{
  "n_layer": 14,
  "d_model": 448,
  "n_head": 7,
  "n_kv_head": 1,
  "head_dim": 64,
  "d_mlp": 1216,
  "vocab_size": 8192,
  "activation": "swiglu",
  "norm": "rmsnorm",
  "norm_place": "pre",
  "norm_eps": 1e-05,
  "positions": "rope",
  "rope_base": 10000.0,
  "rope_fraction": 1.0,
  "qk_norm": false,
  "attn_scale": 0.125,
  "bias": "none",
  "tie_embeddings": false,
  "parallel_block": false,
  "init": "uniform",
  "init_std_qkv": 0.0333,
  "init_std_o": 0.0333,
  "init_std_up": 0.0333,
  "init_std_down": 0.0,
  "optimizer": "adamw",
  "lr": 0.000796,
  "lr_mult_up": 0.765,
  "beta1": 0.9,
  "beta2": 0.99,
  "lr_head": 0.0081,
  "grad_clip": 0.5,
  "warmup_steps": 274,
  "schedule": "wsd",
  "decay_fraction": 0.736,
  "decay_shape": "linear",
  "final_lr_fraction": 0.0,
  "batch_tokens": 131072,
  "seq_len": 2048,
  "doc_mask": true,
  "train_tokens": 567400000,
  "steps": 4329,
  "dataset": "wikipedia_en"
}
MLP neurons of a small language model. Each row is named by its layer, matrix (gate and up: input weights) and neuron, and shows model dimensions 0-95. Each number is 128 + 32 x the weight over its row's rms, rounded and kept within 0 to 255. Numbers have three digits each. A neuron's up and down rows have the sign that makes its largest values positive.
A block is one neuron, or neurons of one layer that tend to fire together. After each block is what it responds to, as a language model described it from the Wikipedia text at the highest values.

L3.gate899:147092170184095084142176107169135148166204141118105148127141143138120140135130088151071124135189099116141063138126111123080149126119147193154079140178116108117157151076086064120103131167152177116136059059100143114124126171059092100130122064083139066096151122110071136128143115107152124151
L3.up899:157128168108151130147156116146163113148141153153097128134110160113133134141172065128126090170150068148189123114139108097107120183101116138140132171066098101173130193117102140153181105193163128075087180094075147139137125156091177086189150084099094119076132079211105136138097113103177090162
The word "information". Mostly the noun information in technical, data or medical prose (extract information, full information); weakly, the first word piece in table cells, list items and headings (Season, Location, Const).

L4.gate33:129110137068176132111138145162174146150128182124130079130138189170096132099103130114153164162121134087118170143126122103088071124152180137155143143118053124145063158111178122108136170121210137157191195162214140185134145175107152060106087163132160085156148085112116096142144188087137139157
L4.up33:078120076125141140163130138151138124118121117127095121160119198201140175148076151109126113139180111129132100145120115056101088082134165096172156143118114053129098135082145172174135094171158131235194164112154139132141128150162166095133161178125177114131135128058117119190115208100146138124
L4.gate50:119049107144173085128135075178139101147122163184090090112201161164103080167112060171185083118118095097137062149144165089131065095107167150220186116072103154162095098096089091090117114108138104089129081203153153183119079059148109094145111091136153098120156105153117099102138146067108114129
L4.up50:057075113082141135184183095093123092095154122144144098086168194158109125122154134142106074136116125120156086086109102031137150109104149102179192098174112099168067148129094128176115095110126128148131111128097112170107125100143118151174131096104104072108142084083063147109144171112124117079
L4.gate79:167104208123194125176091088104167114142078153145102159187146127184151112097131100171117159142069108082120124170139136060158149129162140137162119113107067134160130130111143153110105110120128121142114157170161128156135125130130143147109065194142156099196112113131146132104091165098129132137
L4.up79:181091159094138132145125119101142150123080095075124104166117122149061181148112135138174152148125187081104135127102111159186145125153174131160140125084104167113142136116114158108094072172063091159149112147143131105109151149174162119144117104122133110174127124154099109160187151102132113132
L4.gate102:140123128130177150095099117121154100148139145113158093124124151059123124171086189082167157097128137133173109195119147116050146085105073106136129147160087159117172168115126096129107094106133083139141136103076121066064124084101073107108106164141085122154119137147111126127179190147082148161
L4.up102:049158099106135162178105111136114130202138113140131109119111127079110168175174187123110142136153152079122115172179152100135146087117102096098151168177153065179125102098057152170130110142130079208183154122136156095119150116165097161139136164182096080141141099153112139170154117139103157184
L4.gate110:116133115104117182186113145126157109174120165140102117108137108128157085127143122036175094160109077107096120179133168153133125104087148143181196141093114116134114134098109167212156128177128065127118137177077193187115139159167168116159181120148099090118147071077105174164140139147152121154
L4.up110:146127151097170133181125114153162124053096117152074120146181153144083088094124165127113101108131077186109143116139133053162132069116156155111152115132156166190105050158105164150129086155140095185114175116109063160121109090170112103143098150136117129088167128157121170099146090092091092148
L4.gate208:066078136141142084125106104164155125136163136099129144101139172107104123131130059137143122137168150141097117158089123189163130108120166052132143148132113093154101061119121059149180116134136153205153170116125193124111177117092062149138103113127076125112144078092152165163143137134129129151
L4.up208:160143146143113147124109127108180140105142101149078163103072106114092112100109120135112113121044082144136159108097168134128121179107155087173112124153119116082095152119107133126091117080137128127102172139150124178138090169081167105073188150136163184119120072146115136152155138156115129123
L4.gate269:142078151157092118178202095128094195168106181110117155140162206140138142100127138127140120172133115109164114137137153064147123172122176184132181080141171174090119094174189107090108124143175128057161084159145104198115128082088148084070086154128157096106147119170115157107116191117122087137
L4.up269:095099188156146209112124173122109167088136148128087125053075110175149138166131150073075073186169081153146103156097155140135105093149114145185181094123099098083095173128173114116141159119143128124137118133147130099096126122151154193102095095077100144182129167186062123163097098162079132096
L4.gate315:109130180109161137151153113139166101146101159099126208155124118164111109093170140102120064055155101128139118102124109134166096063121122106156136103164122124071092130107101107119159128167096129140075102099152083111103161117118146114082099107101158133109125114110146134131094106091131134047
L4.up315:183119170152142106099144130089120125143144181187096100115101146148162136086107128165129134141101110138115149158156127081092139169095097179110131148099143159119131128190169198107100182135141101100106155108134152177172070157132190128155112188163151099133100149193191130085152151098016074168
L4.gate386:101127163141114162140100116121113124098105126097155122079117118144154141101130211140105093141081164079139125096107121075152144126179134100184145136130112172165069126134074130108105130221138101120166184111076087137113144132149165111188137128163077144170130151111118141075141116134165140158
L4.up386:145155115170152107157125118126153169111090142120125100157090082098165145127146147094155126098124107074082116162139163126111136106130081088144139109171103184140096149077107149171073111150118153156172090133081132099094139163119123161120173119112127091093134161083095153174167112076110091109
L4.gate409:112151159182132151171145154136118140129134159148148086115131136154088113125167145124128164104122143078160207151156206148135090064107085147151159156103101146127079129139086105081188098157154063074110116105082102129136141080123091185151105179131090126147132121144137128095116142180075164123
L4.up409:065134125101119153121108116127138092133074101117165143073080106153113115195158151107063089137144156084139156147201137138123130100070124090108106197133118153119182164153073141140183109110116131102108145127088111116172123144136170179155152155123113139129110096132056148178109113112114124121
L4.gate486:157097112124130128148145084135145106173103089127099140122088130155164136153101150149193057145179108104149098112107160091107085168106125145108074108085180147146134146165138200150103162171091103168148152112076127107132149142157115126144133146152173121087139154140099102137182183142084114168
L4.up486:138108108164086180119141104082154144102147107151114054106120166137133082143152165134107162164177101183141117142094108096116113123107082157145128112146110112147076109189161089095125198090177066157137098144178087096116110071167174127148115120144140075135079153158082131143157120090164147114
L4.gate552:156124166130170167131141095187119161131075094153135138156111155130168171125069115140144085180134147106104117189141142147115092119154161094105102093095149138109119159119166151144128156147101130141124100116095162158113097077109126213150114093121114105120159066151097157106099166106139119132
L4.up552:112125189122152111194091056150151162131156159195095108093146097087127107165160085145107109122107097215151094141075105132115126147127125069148177095128094124123098077137178170085188091079127156178106121138081138137103101163099172151105096112127104058097137124094137154069070064128165144138
L4.gate679:167135088108137126069100148192111080147081115148128083190118124104123141148114156110131131057071115197083137194092136163099114147109134163132164146164107126132138143138059120072136122151141085140169101109149137155113094116153188145120108127144118132132166132169150163168147092121117093180
L4.up679:122152099163131096091091173164125107142089065157094083158126093089112148163133146088099129091137129139162116130108102151132162118071164097099095176150136124134136127075086193161106070160098100167165125139129113100119139212174184183171153149160136091080171083150127104160102082128143119118
L4.gate817:120084118107140183123173145118085116117109152129151071133123117117186113096085082134090145130125142169056134105119165070106060094162197131145142124108105137173130110152181177099109128119144089161172140118122107148189106126167112154169119151092111115118124112141178079120181195116117170128
L4.up817:137177135140108138171161112090112127109196090113141143133080099162181099114106107132087188129149125137100133072115122189149155117136117107110175114206118107171169098119098140135144082127071110167224092126118140145123169151165121119132117074175068090116171143123109105091172168148081116122
L4.gate899:148125125102147114097108147067133155136164123101177202088092158099090149138142147176103103171083142083138103123154168104098111119130153137130124131134120116117051082180114160156115135164127118168119127163122109124125104156092122085141135108125107108092126083184063150148134195117127110146
L4.up899:121102109141160152140138087098195155156181151098137065094110162142065147089128071125174101139153161076143089154147134135068058204163103138148178092048181125159107160167126088125097139124159090160134182099151188099106122132154147131087141139181112079094167126165117166148128171144098104146
L4.gate999:107109180115106116143148066112112127129144133150183155098145217121126089122162123100052157184189152145123119184136155086139130122150116162124132122121169123123149161146163145113128087183139145065113130162075135136139091128203163145099142147168149176114194199130141184143113116114115073146
L4.up999:154126178093101112164127108163152138171127198101147131078122126131106148113104198075096128148176046108149102099091110103155172179137102133208159138096152183092084156174101144117157140115149152160136121140122142149134138113093184094099177113097166105149130128186152171159146165171113061118
Verb after clause subject. Main verb of a subordinate or relative clause right after its subject, mostly is/was/are, as in "that she is pregnant", "which is important".

L11.gate780:178146182103175158087087179137176123079171164113075116170166129152132106172057126172058167145136117123160081122136086122126113121100154106166098126149125106141160198074085170140140139146109133112131116186125145108114129089137095084137146155168154174168166179126118151149189122108151146109
L11.up780:130091111110083115103150095151151090160134112184057088083098073085128155104213153094173134070154109141136132113148114086154112131132133141096116117071156156145084134172159146162165087141121211088147096171124128104164100123097182102129065093102096063148148159145133112140143194148095139118
L11.gate810:090110156097136186139104101122151184127121095144117066097105145097117135128190151108098137022171113098155155089139097175143102140177125144122103116111128139076173103192125095150130096115136116156149158038132104124155109167103134089076089099163153170178120148146102177206079132132092143121
L11.up810:111181127107160133098114142187151130111167111151142125137111089125159112081074098174120149122097176143170102119110106116123085083106134103199108087072110083127184095159079158124152119180148102097108148102172139112092115138135159045107105160151100124104157148151100161185143035078161143084
L11.gate899:168167168113078106121141136120094183124172152163106103168151075114151104140137093151134166129129110138134090124112125128106072147117115127096135115098096119130158147168188123056096145113137110084149143115139189122058163132184093090151102137185149156109164091123181193221122117136147175140
L11.up899:110126173170136107107105141115128109142122134125082082114155112144155139112164161123183138119122175136171109134143121161137163088116187166147144107100114065146140112133137072125104161136108118103148176186105146095082114065144135168163124189163139124166145171204125132184113134083180149090
L11.gate1061:171104156092139102114098101122168112068184114145118141111155135137090110120174132147146173095096129111225165084125131094144099121115113083141104106180124137067190112105144138148142168133147165128122095143132197153102111100164071117120159085073099134155104160155125153118135072173101078101
L11.up1061:142083169078149114075130173112085128158120117185123067106111110147119176171120188157107107100115146141093110138143087150132141165107141154116123137126193142084105149120105133110086160079144145175115135095097094140199165141086179165140171104099143176156101071082118162197119123116091146176
End of date expressions. Final token completing a year, year range or time/place phrase, e.g. the end year in 1957–62, a closing bracket after (1962), 1940s, World War II, Western Australia.

L11.gate107:122066139085110115111175180085120150105206159126107147160113177122162166091121094160120086136192125103154075097112103104060095171130161111208101065125152184101112120142160055116124146160153107174113129172126205116111160158123171115096114151149143103164152182099134142112143103133118131140
L11.up107:139099068084099141138133155152118064149139086148091150141099154176196146086093132152108154103102118098106108126112099148161117179134154162101098133124086109155148079153084120190094089133101106125140119092092113099124112125143096084099146161104184083148136096063120114133176163098111107064
L11.gate350:121123108062124087145147195132111101163130080145060139108096096195200114160121136162124121170127176092125175133118140146105055103135140216081119123186164090150117121138179166165117121073158102173141138112125159041123146174099112184111130104143173180133125107076163184149194155151123136138
L11.up350:130143079169095132143097071145166152110114126152076065151072134156085144158172103092078065130108120107178134074163134135181117076123140133152107103075116156148158109177112095145088069096123137131135135127116112105182139176105128153161020146134113086132191176073129153119158155144095069151
L11.gate414:118158116073148140120109096155086116137128144128102119132106146150141161147127165202177068131158066109078134152144170107137146127143129169184125094139148095089093080164153088160123117167114074155065153147115077137178133115127122138125156148138201126154139144126154140111136154099138120141
L11.up414:163121150181172148088108102188175120151090114092103100150151116154078125118087157105171137116140183129057129144141128055160113107120106136154051114067148194108154104175124070146104129166124100144148101135134103113103090087167153121205101161123138138102144081140076098126118107115099194138
L11.gate623:112139118071073143080156115122131115113160127079135096171179180177154102103137174176133137125171104123207134095141097103156136122149110149107108057170132145149112129143197140168083162123159142166139056145152112141200112130067097156069160107166190105123122138087085170140164106119119078126
L11.up623:171076158128135147148086116169110081084153127113151145137102129126117200115078040074113135115107135103117106192140190116138178219119160135187144107107133119105099082107120086148118123172101113170121149123117177105088162109130114126137127132088052097147152119073146180163167100126071149110
Copular and passive verbs. Forms of "be" (was, be, is, were, been, being) as the main verb after a subject or modal, often starting a passive, e.g. would be rehired, was built.

L3.gate1161:162186136109114125103114152125140118136136106124094127138136161105129067093109109080188108124133121159148139111169077177048124111111088140113114115092169104038190137159107126122156066120097199115105103140074141066117101057092113092130169085128118167161158179128162113098155095111112080070
L3.up1161:134095179158091184127169120147154186111170149112136105114078142090194134135146116093085161131151066156165118215097169099121121154114188178123097101159045172145123104138148172119075168138208123109141136105108093109101099167169144092135075099158144097152140158130131164116111137150192108177
Four-digit year tokens. Four-digit years from 1900 to 2018 as whole tokens, in dates, citations and tables, e.g. in 1950, May 12, 2002, (1984).

L4.gate31:126109167177096131093146123150109119137122189137145151162076153072130112139115132129210141158097074069203170211105177117055085095171136120110161123119171144140161088157139176153124157102106100114082116119094132185143166178108198099059146103126077110139113098176165112109104153087105128141
L4.up31:100146143181138162102133135186152167146170134111169175111135163119109150097171165095176161205144100092141162098079151135131116096090143164118100096123093069098178105114091162147160133114099150161147093112139091105149170135148205174110098098105111060106109058103067158138091091071131151151
L4.gate77:094133153069135153126166134122141192143103192129148159111136155154147112134110086119087151175183119114114113160162094092168133191109117105172099112097118157116071147134107122083166106183111095111070115129084137135126113161119099133123163073187150133167159124155071120172132173140124098124
L4.up77:108120118096081133114080101074153130129069105105134116111116185100179178116140071159148122169098117104084184150137105156187114137137141185116135127165105138192135087157162072144158062179117169122147131132114115183132127086185092108109186136185146138161163129122120119152146119070116154123
L4.gate114:096111161051194130141060142111124106163166145148129139159030111131141168145094108154143120129154181153097123111109125065166114130124177195129122104088106120158128176103132121164134171207124152169115088136147168102095125160150117135127136117136172054093186106082133137157074086065167090112
L4.up114:134099130123153118081123108151134132128129140155044144129099135111173162134136064174118104086132203096169140130106089134115109133116151182131074083094100187108079151139089164106130153175080101103142174113193175133166144117154136113056144134141115148178105106106134090140118073127150133137
L4.gate159:074163167098140105176113128188129147097157122130191148167090098109164164165110131162161132125112084141108133122121146111160138125148171118106145141109154106134147153094102142135098114187068149152159102135139146174105150186095128111183123151146102113133155109079131193133119105058142168139
L4.up159:148133142095162072082090158109181121079120118148161073088148112072110111067118150114150094143108159089111135119140087124157106135175152128159076111142109135130070136184089116118087136167134142143087102126138160097123072075073094117103156120122156126108102083112144116163173158145104113152
L4.gate210:177160124140179076113138123129135108108129157160114134147121151195161125086120151130119153108102171123124106113110179114145138069109150156121147098126051130150154136117185161135150192157167111127154192158134161169200164128126145076149094095131087144147152150121140137094180141142090114156
L4.up210:126148091081155073109129165159141103167101113119169135164115084100096173107113108103069116125070104138070106147162179143152187118076169124082117161153073097168138153106042200126115136167157172109093166149066162116173187146166081056150137096140149150167145113111077136170147113114115137130
L4.gate283:178074110130132160103163085151133199101135192168126109096153148173173087124076125084132047132116100148161120115138114089072131117171130153185133092120078101085159096144119134151169127079116097115118158115140176134072060123175139117105124121099156124143164125150167114124077098153169130124
L4.up283:112171167138189145162121117150113107104111186126110170118060167103160116138113134101157093163056164131097112144156111132113119122087141137125110151145126138158111110103114132133136154161117071206083066083180113189106088187093106101111114159109105079088098069160104159097060096088120117161
L4.gate340:165072196160132130130116149135159173173162182136141161144139103135167105185137163127115075148076139112093150120120162112132105093152128171187061133156098126153162157089163162177150164166080149118060108129105154129072125103182100123168152152113134176128127132061155086129146090129086127139
L4.up340:070099166134116049086145190147135182144168134103153204155126127094129144109148144147169127134143144095074113096131110094076195146155148121121122097182121076134135148138115130142172111167181176176148122181159137146084130160149121123110157154125117157188147106131084086106112137089134060162
L4.gate400:110203195135150136121073155143124095126157136067133144062110117167134201160127121078113131159156180176159104100131146106144143137096149107182159118136139147089129159108126162141124099194108146177154120157115163159128094163074080152209147074123065106160154074095133166139145119091151157152
L4.up400:116136083093134069129134083125153134142104135169130137191171159156158100137159122133105144132141140130127104130112152113182118141105086155059149114130104110169094177163126099126149124152147151109134137107166105125100106195170108162101091170105145112119157171094095128093166068085104107173
L4.gate466:174092124093089148124160120087137125195134150105083108110168068113171164165110139116157127156090109126156148162120144087128089122145161163145139169065131143185124191106118167065188109156074181172103172076151104124143122107079140139115160108081161139072160162079125077090128166101181104183
L4.up466:109149130101105146161178145138173128118106053088174179091128113132168177156167159107107107210115154082129114091121105149147150133142183143085080160099157098178147181129137154128149085118096112163112107145128129124114178161144077164176172133145122117151211064120067090161137132139169191135
L4.gate472:141163210132127070074154127127138166092115129166108139129169095189152109116103143113091133117172078135114093129155178092162107063120158109124186121122097128208142127119144121137082128121154104148185145158106113185122100105092083074145118139094113117170112105128170151147101098066082158129
L4.up472:117150156135165126100136132146148131146107084094177140167121110154163140142167079090102157164099142081061103106122186149192166134123146099134087137160081062222127103043109161207097115148139090164192165118126132130167097164161092092181122077114124033161187122084057132161158080139092198101
L4.gate479:138072139123111140101149109061177173147076186142090114131102139140165192109125079092153157146128105065124159093173090109114075118126150143161114137137141109146116155118076124097113128141133117115131168144115166162174110130161145139185097155170154133141135108133136117117077157084132111113
L4.up479:181097142112088131173114114160144163149170203145152103077092175099133131140119108160106153125161150120112116115103143131120121171131111175100089078116059084107109133101113121140140130144143090145093091126140176128132062143161119124111050144184136119160090119129110138132170087089171118152
L4.gate482:121152160096071091154164122131133115126084151124148181164199113156143157145115107145111206100136121122134115132132140112132155130113171114212130132097148109152146170102118139110132133135104177100164087138077122185170105218107132097107110134099137056144090141145121107120080069101109082184
L4.up482:099172112122171133117091111108174140170113162149085109085137171155193134133107089109173138165139106066162086120134206054143099112151182185132129147127132162165076163117112179121141179168145138118202122123139140144135129170107124120124128103130105082167146125166106083075118130109113141134
L4.gate596:132141159158120111132171094152131090117075135146074189093130105102148080140149131139156161141133106104234140146125133130107111100160097098065130156158150130134106079149143161056139109141119166154178135119117175126208107184135127128048114154184091166086095131131149095112064155144130146192
L4.up596:052138151064142147169102129127150133142134101171172125101078134094156177123152143125106152129107164143196070121090139129163123155131181088114135162152085159086155180092113185146176097157110173159166102127131180067142145202131106157119097152100128103125129108086090173112136093121090171126
L4.gate671:129163165092153181134094116143143110170135177173103183109078150149113143154084134072160133174072109132087175163144117131135116165105130066159145140169133099185078122199111100145117098168130107174080149134146155134131148139106137116166125140138097122102113126164160174159084120128074100148
L4.up671:167134125097095175148149093114167159094164096171119170121174169203096125150141109093136147141189074068141152134076125132125094185155159122155149122088163091156070121138107118142173072107129084149163125153073161103184177096141100111146162083114109139129129095169068160122198124158094067120
L4.gate804:159108096115171132113179118094118137147176154150093142107147205159073122109135139124111188078114087151173105074085161104118102139142117152114094072115084115166108156104185100096117123107176107106140192167086153191093099116168150070123141113139175084120171136186133106114143147144148124142
L4.up804:106150160166177118128139166162107099140089145075112152126130127108150141148098194147108150098079135101137142143084181123104139120086061114073119121141161193129162124147149112129132176149149154139142139138172149181127080149107170106114169109181109113105114143163095104107039171077127061099
L4.gate818:143129151131105167141111067165125127142087158117097140104047100136139174137121181196122141189134099145101168109104168122114134133127176191186131102068168102128125104200184186147178109154167080109148100168103143105134072151126090073132128140137140073086035121148150131110121109152141124129
L4.up818:101138195104112120112067072116149102126181124165123164118113150121128178106106129148178151126078170131096117157102164138087141147118098116128075141110084128159108136160092118160153071150135083122176088137185119096166095090121091072177147138120173075145138058112110118104116119152192137120
Information-type nouns. Abstract nouns for information, records or documents, strongest on "information" after words like more, full, extract, also details, statement, records, photographs.

L3.gate546:112151157128166125080124123127110136147141172143143111134053129123190131147089089131181106151130195081121193095099164061201089121104100121106140112126022117170160159130149140164102155108128117167153158157134168159092119177096122104118150170087156127141100101129075130129121101145134097150
L3.up546:129163194145101108086115135058128098150155087075090112130091121119112167088087149167141161120162149143105112178054113180091084143152131097083103108148133125122140046151124093161094194094076120173128120161156175120141111112122105127110149148106135140149096150122204190081108118146084148161
Clause-ending semicolons. Mainly semicolons ending a complete clause mid-sentence, e.g. died unexpectedly; or in horrible condition;, plus some colons, dashes and nouns like area, institutions.

L11.gate201:155099062062155145172100158120120099163126165066167101155120135102086162146088135119165108176173114157146099143144117092113073137101106118125112096115104158174187083166155129137171113152188165154139138119160148168128132142124124127092109169155133141165089111101086112096086103166121070100
L11.up201:118166108192092105101086126161111108120105130126109072077106116082100127093141171086080078163175149056133151104119096089126142113148106134075093090129115146128158158066169045161147148091099163086127113151126079108084097122196130144111105084114140127156103139101100149127114121137081157068
L11.gate464:148115061157145130109101128097184142107092124130137138138147163111132105129087159160092166136133101145088127150073165100082142146154150096097144107110063136174174090109144149119176057074156150088180089153132159115127133142149072081122163088139126144161129131134126143142172173176133180091
L11.up464:166159169111164097152153060176129120116136146061121129131094163100158157173139102018154150129065144158125163169139141169083117141134078118149135139118056076123143090109085138151162123216171134153118172047150160190137157160158171149125055186064129103127150098141097101152146115177088114105
L11.gate478:147172054080129139189206113094100140072118173135125156118141144087134115150134158116177081174122112130142165143145129105107099184120099095118148127135069104079121111137141115147146125161176153151095175165143047098103143123137083106060181072069102061144156175117130196100104112203141109141
L11.up478:082148156097150137118131131154177118118136208124144156089080127071107097115088079120107107144135137092117080179150135104112067105127141149130153156158097090169147086117158097161144086166178115148153131084175052165119120111136122111129121158134133148124154188141131106083129141138124111088
L11.gate796:108141153144164151097082086177149113096163153079142087093133099070139141130133169131111087133165104102083141120146114145151116169143153131124209166089074158107082072147174136093114146115141094141138160187119093127151127130169111137066160114144102153053140106120176164085116091118157190146
L11.up796:115183091123156161152080124112128153141104178087142075102194137152187151154145105102132126127104119132121088108123111127127200116174171082125154159137057123166150101128106146049094173134142164167113116153095077173190188107146134109123156101097082142156107169131128117090151127144108158145
Attributive adjective tokens. Adjectives or adjective-ending word pieces placed before a noun they modify, e.g. cultural (anthropology), political (opinion), artist-ic (ideals), metab-olic (pathway).

L4.gate112:128066149094185076066146168119105105127172117123082103118131099151088163165123146100128132119097082088140166181101126131153153114150124146134136103080122117067149110132096081057138139130062152153121143145082148094115169121168124111127077142168078212148131110104069211157175115085131148092
L4.up112:114076111063181165178123085104121131197165136127092085146084131087104123151091190129138127133100046145105133160160085077134154084074164083073140116117102074181177117132093156136117127182173141130110133115099110114127151142164159156181117186146125187072161131091105179145188089132150141151
L4.gate317:139104196086140150112125102184136098158174187138091145080127126110158137084126166167126137081116127098132098168138123124104121115138179164187130091145128117139109118144125155110161177102152115128130123131115165193111094182128196080144097173088187146129125157210189124123122095092133094141
L4.up317:149131091192082167095113104037177154157139157131071107124146163171105131132120152154144157151133136076184122169134169161152099133123105080088105159158067094096166131086137102118098161152099159112164117124155150077150111094118152140108106092152077151098112108125156179138156102122116109091
L4.gate366:127100166135106095128115134118111175143188124125175132146116149129140126077090167154146119164120121086160197189078137171171108119117091168138141112194091101119156068081102175127162101138148105074143118133171125151121069158166142135117086087155090092160091119127163147116196187112140089091
L4.up366:085167139135119077124110204053134120122137098134143170128118131158149182095205141104107131113114142128118141179108125106112140114129111156150147141173134130150150097113123126100181169121115137172190152159133152182123119192119108129142075117115098075153192106097129124119156185113083145139
L4.gate411:171085142154130180076151060117149186135144165113103065103142156181127110127116080149100141087110104088149153134146100075149106157102094157200098136102092104120131149167122148184112142104180146104119130113147138126100154101170089109136105124133092141106102137148134150096090099106124131094
L4.up411:115127082142147124123151090165159124134103090071150052154101084125113130155145058124124141110147112156168151133128131126178099101113140124113111145043111121113113203078057143216140076098155166090158107140135106125091140177183118189148126133101110155144125106103087110142167144092172148122
L4.gate531:092159180143096090114164169157111115100087099100148133118066129167177163179120100090199172202087158085161107124095134145112113113073136112075139134158168104121100146156110127141089194159146136153137097114158174200172146163079145156159113179113124118118144100172094157091102101083123136131
L4.up531:105139134098176190139129132090108074118162122105149113119111151171139140072092092111086144094123108068107130098109123093160095111154114178177090141186079106166175161088150166106156178132150139153135170112153075089101119106170121132122108146115150038109095158097100145158149131151100156120
L4.gate575:174095139160107087141143069151151133172110144088102132095071121132126128128144139148179172149117115144170102153158157088100112154145208157173143119128142091119130169102121170146170106169119171106154104170139113071125110100089113169116097130082151127093129160139172155126124094152098130121
L4.up575:116133135167076115148136171130108114114190067132143180137144151111097110146155166077141129126194061193130092131100121160083135102181142104071158049115147148064139059094035129076113124107148176080170126134127139101146138121187161168069086095112085180149074149088142144120163089187120128071
L4.gate638:184095148133126106088123157114168145137117133150080161148167131071187067108127112115147147081141107201164183092137105140057140100169168133147159095091089128071094079095120116121115137132097153115113147168164110117141164093133104117152114156183088168098157192101180149091152071177126086111
L4.up638:145084079085125180148087130138179077143114178088143081104050159117189124101159168114174099142166125119150150152096146184109112098142119128151148120106079117163115090223143167069123156156138108113117108156111205166157123159175138092203118119145091140165139171100121088110167117102141088129
L4.gate677:161060179170139164141106175150124140183184115089152128137084118148126118101070110142108074156133169096102109172123128176165135129143125137131148147102114095150167059169101070141110115119141074167138147160138053119104092149143100135160131136106109147093153156058072098137158178128161079141
L4.up677:088145131083129090101132204137124110152114132069136125112069106156155099163115113138177102172100154121154075212152155112156110165130129099128124099168121165126143114154158135173087137152105174197116097078124174171168137118122121181147094142149170137145151114143101126086134165072156064073
L4.gate709:128071106128101124145131152194139149102111168127092114118089110143118119087146082083160145108097141147079101157111172139180149147140059162117098109201175118104132139116055159171115103084088143118153120169122087056091172166131088142150138141137170167114154118110157199139164199131182072169
L4.up709:084159148187130184113080103139161186112107090107091127094105111118115124169146161122165124112107106141135125126114166139102191123099132152102119110090151054118139139153109137119148152077114140107102112171128165106102129184143084153120114064118101117134087157144119123159140167110132168075
L4.gate756:118094178159141095107145144137156143099180119062157088145132128091122100115191063141139152106126143129107129086101127142164128148158128116160125095111068143084095164118121118109123119143127180129229076150123158097107120122110122159105092097118108148197143090131185198165136063109154161105
L4.up756:155118177155081109092192160072067137129159131095160175149152085149182130073108097076066165112150181068127100106125103172158158138136117200103103081163114189107136147120162136147109160128143156083101133113185141119111117119107094135146094159044179177095111168115142154105130133130064104110
L4.gate851:155090122126116105095091089110138119111164181083157074107071098162117164102140108127128123101137167125141094168156128161142127164145171127107112086172133075113111172206091142114165110103103065209120108134160168076152154065112087075134142116137149116099145133074106156096191142071168105096
L4.up851:084149129086144157162113159151139066087179057096111130137049127139180117129128113142103078179179137111120153160160060113080080140110096095097093108146181050126125137159111127101104157161092101189184122119206173106185166110092126149168089115158066164095143112116127121097117072102168171129
L4.gate867:136130123166114180115142144084155162209135152110107101114144153144182048102110116135193103092118144101109125143131133126081147082140139067201135094057135054120128097127158153108125154143084148087160090162131153158142157120163117168077139133128090091093124122104076083153123108128075102084
L4.up867:151108147107073141092085097158151085137176151104164129163156089172107150159096146084190182158107130100179082184134118201109135161095131128124122107142102132117121122198110103121112101147110103110143116139122209141127110081102135114167115083157097124123108172145102161137163149094104144100
L4.gate874:135139168112101131107114163056168101135110102071132109159134127085186125139132083106189109146123129086083145114161123105141160107103114091110095111143118076207124101083159181085077166117140145149178146086154146119095115178089083139174117140162118080191167128131148075096144095117111173123
L4.up874:162084198118125151076128127072142127094130164140100089081142092090185053129141125093166146136147129116193123097153152099107179094111164173119114134112130110104117084102103081096165085102137183103080144151082198068118182104158132139176119156170149094114148151178120151160141068097141110090
L4.gate883:128119135113158101097105097120203149120166151108102074112104113110157102134136141150147153167183100164125088140112167120120102131152092151156145137172113071107090110133153155129104114149161209138166102171184154111101092146163176166105122118073104108155164200174114184125184115153097050118
L4.up883:149170162111139115112112141102129122193100136167105143094071196151102086066101078052115129125168116118136122211129144161112116167108149126161107112146139147121121133155095143092098137150166099092113158139072118195163147114084149128110097173114162120132103166121078099130114174104055133092
L4.gate895:097114113129139095113113185126126145150125096146120159158111114085166119174112107106133107162104075108197125134133152102122102155079108090144111106129096106154174104146121157122165144151150164084152081122120086148137090170122143115191144161113174081128108124133114206126145112084146086071
L4.up895:136112158112182148124170070137162139103172161117123102144147112153125142143118109165155180105091084133077162071097084062164104130150103138150161098090151061145173082143098091169088138170107154115113128123140172164129089139140114110146157175089133138147159104128190127128135061085079127103
L4.gate959:142069119113103145106104135134119145163144097165158084112094149120174123085115126196135119020116177107092130129119165113078147123155090117172105121144159141176130180171142108170126127116065172149123136135150095167144090124212102104111124164111134093076144163153113128116090157112145131077
L4.up959:121080130124087189094122152139158134153161056163164105129114151121188175145158127128126155141158119079107103094150147125093145143105129064131152174121192144122136138142100116107130074142052145162192088144141080158184150192128082176104167136133101099151176090137102127154109138095169076135
Year numbers in dates. Four-digit year tokens in biographical and historical prose, especially after in, from or until, as in "in 1954" or "from 1926"; also decades like "90s".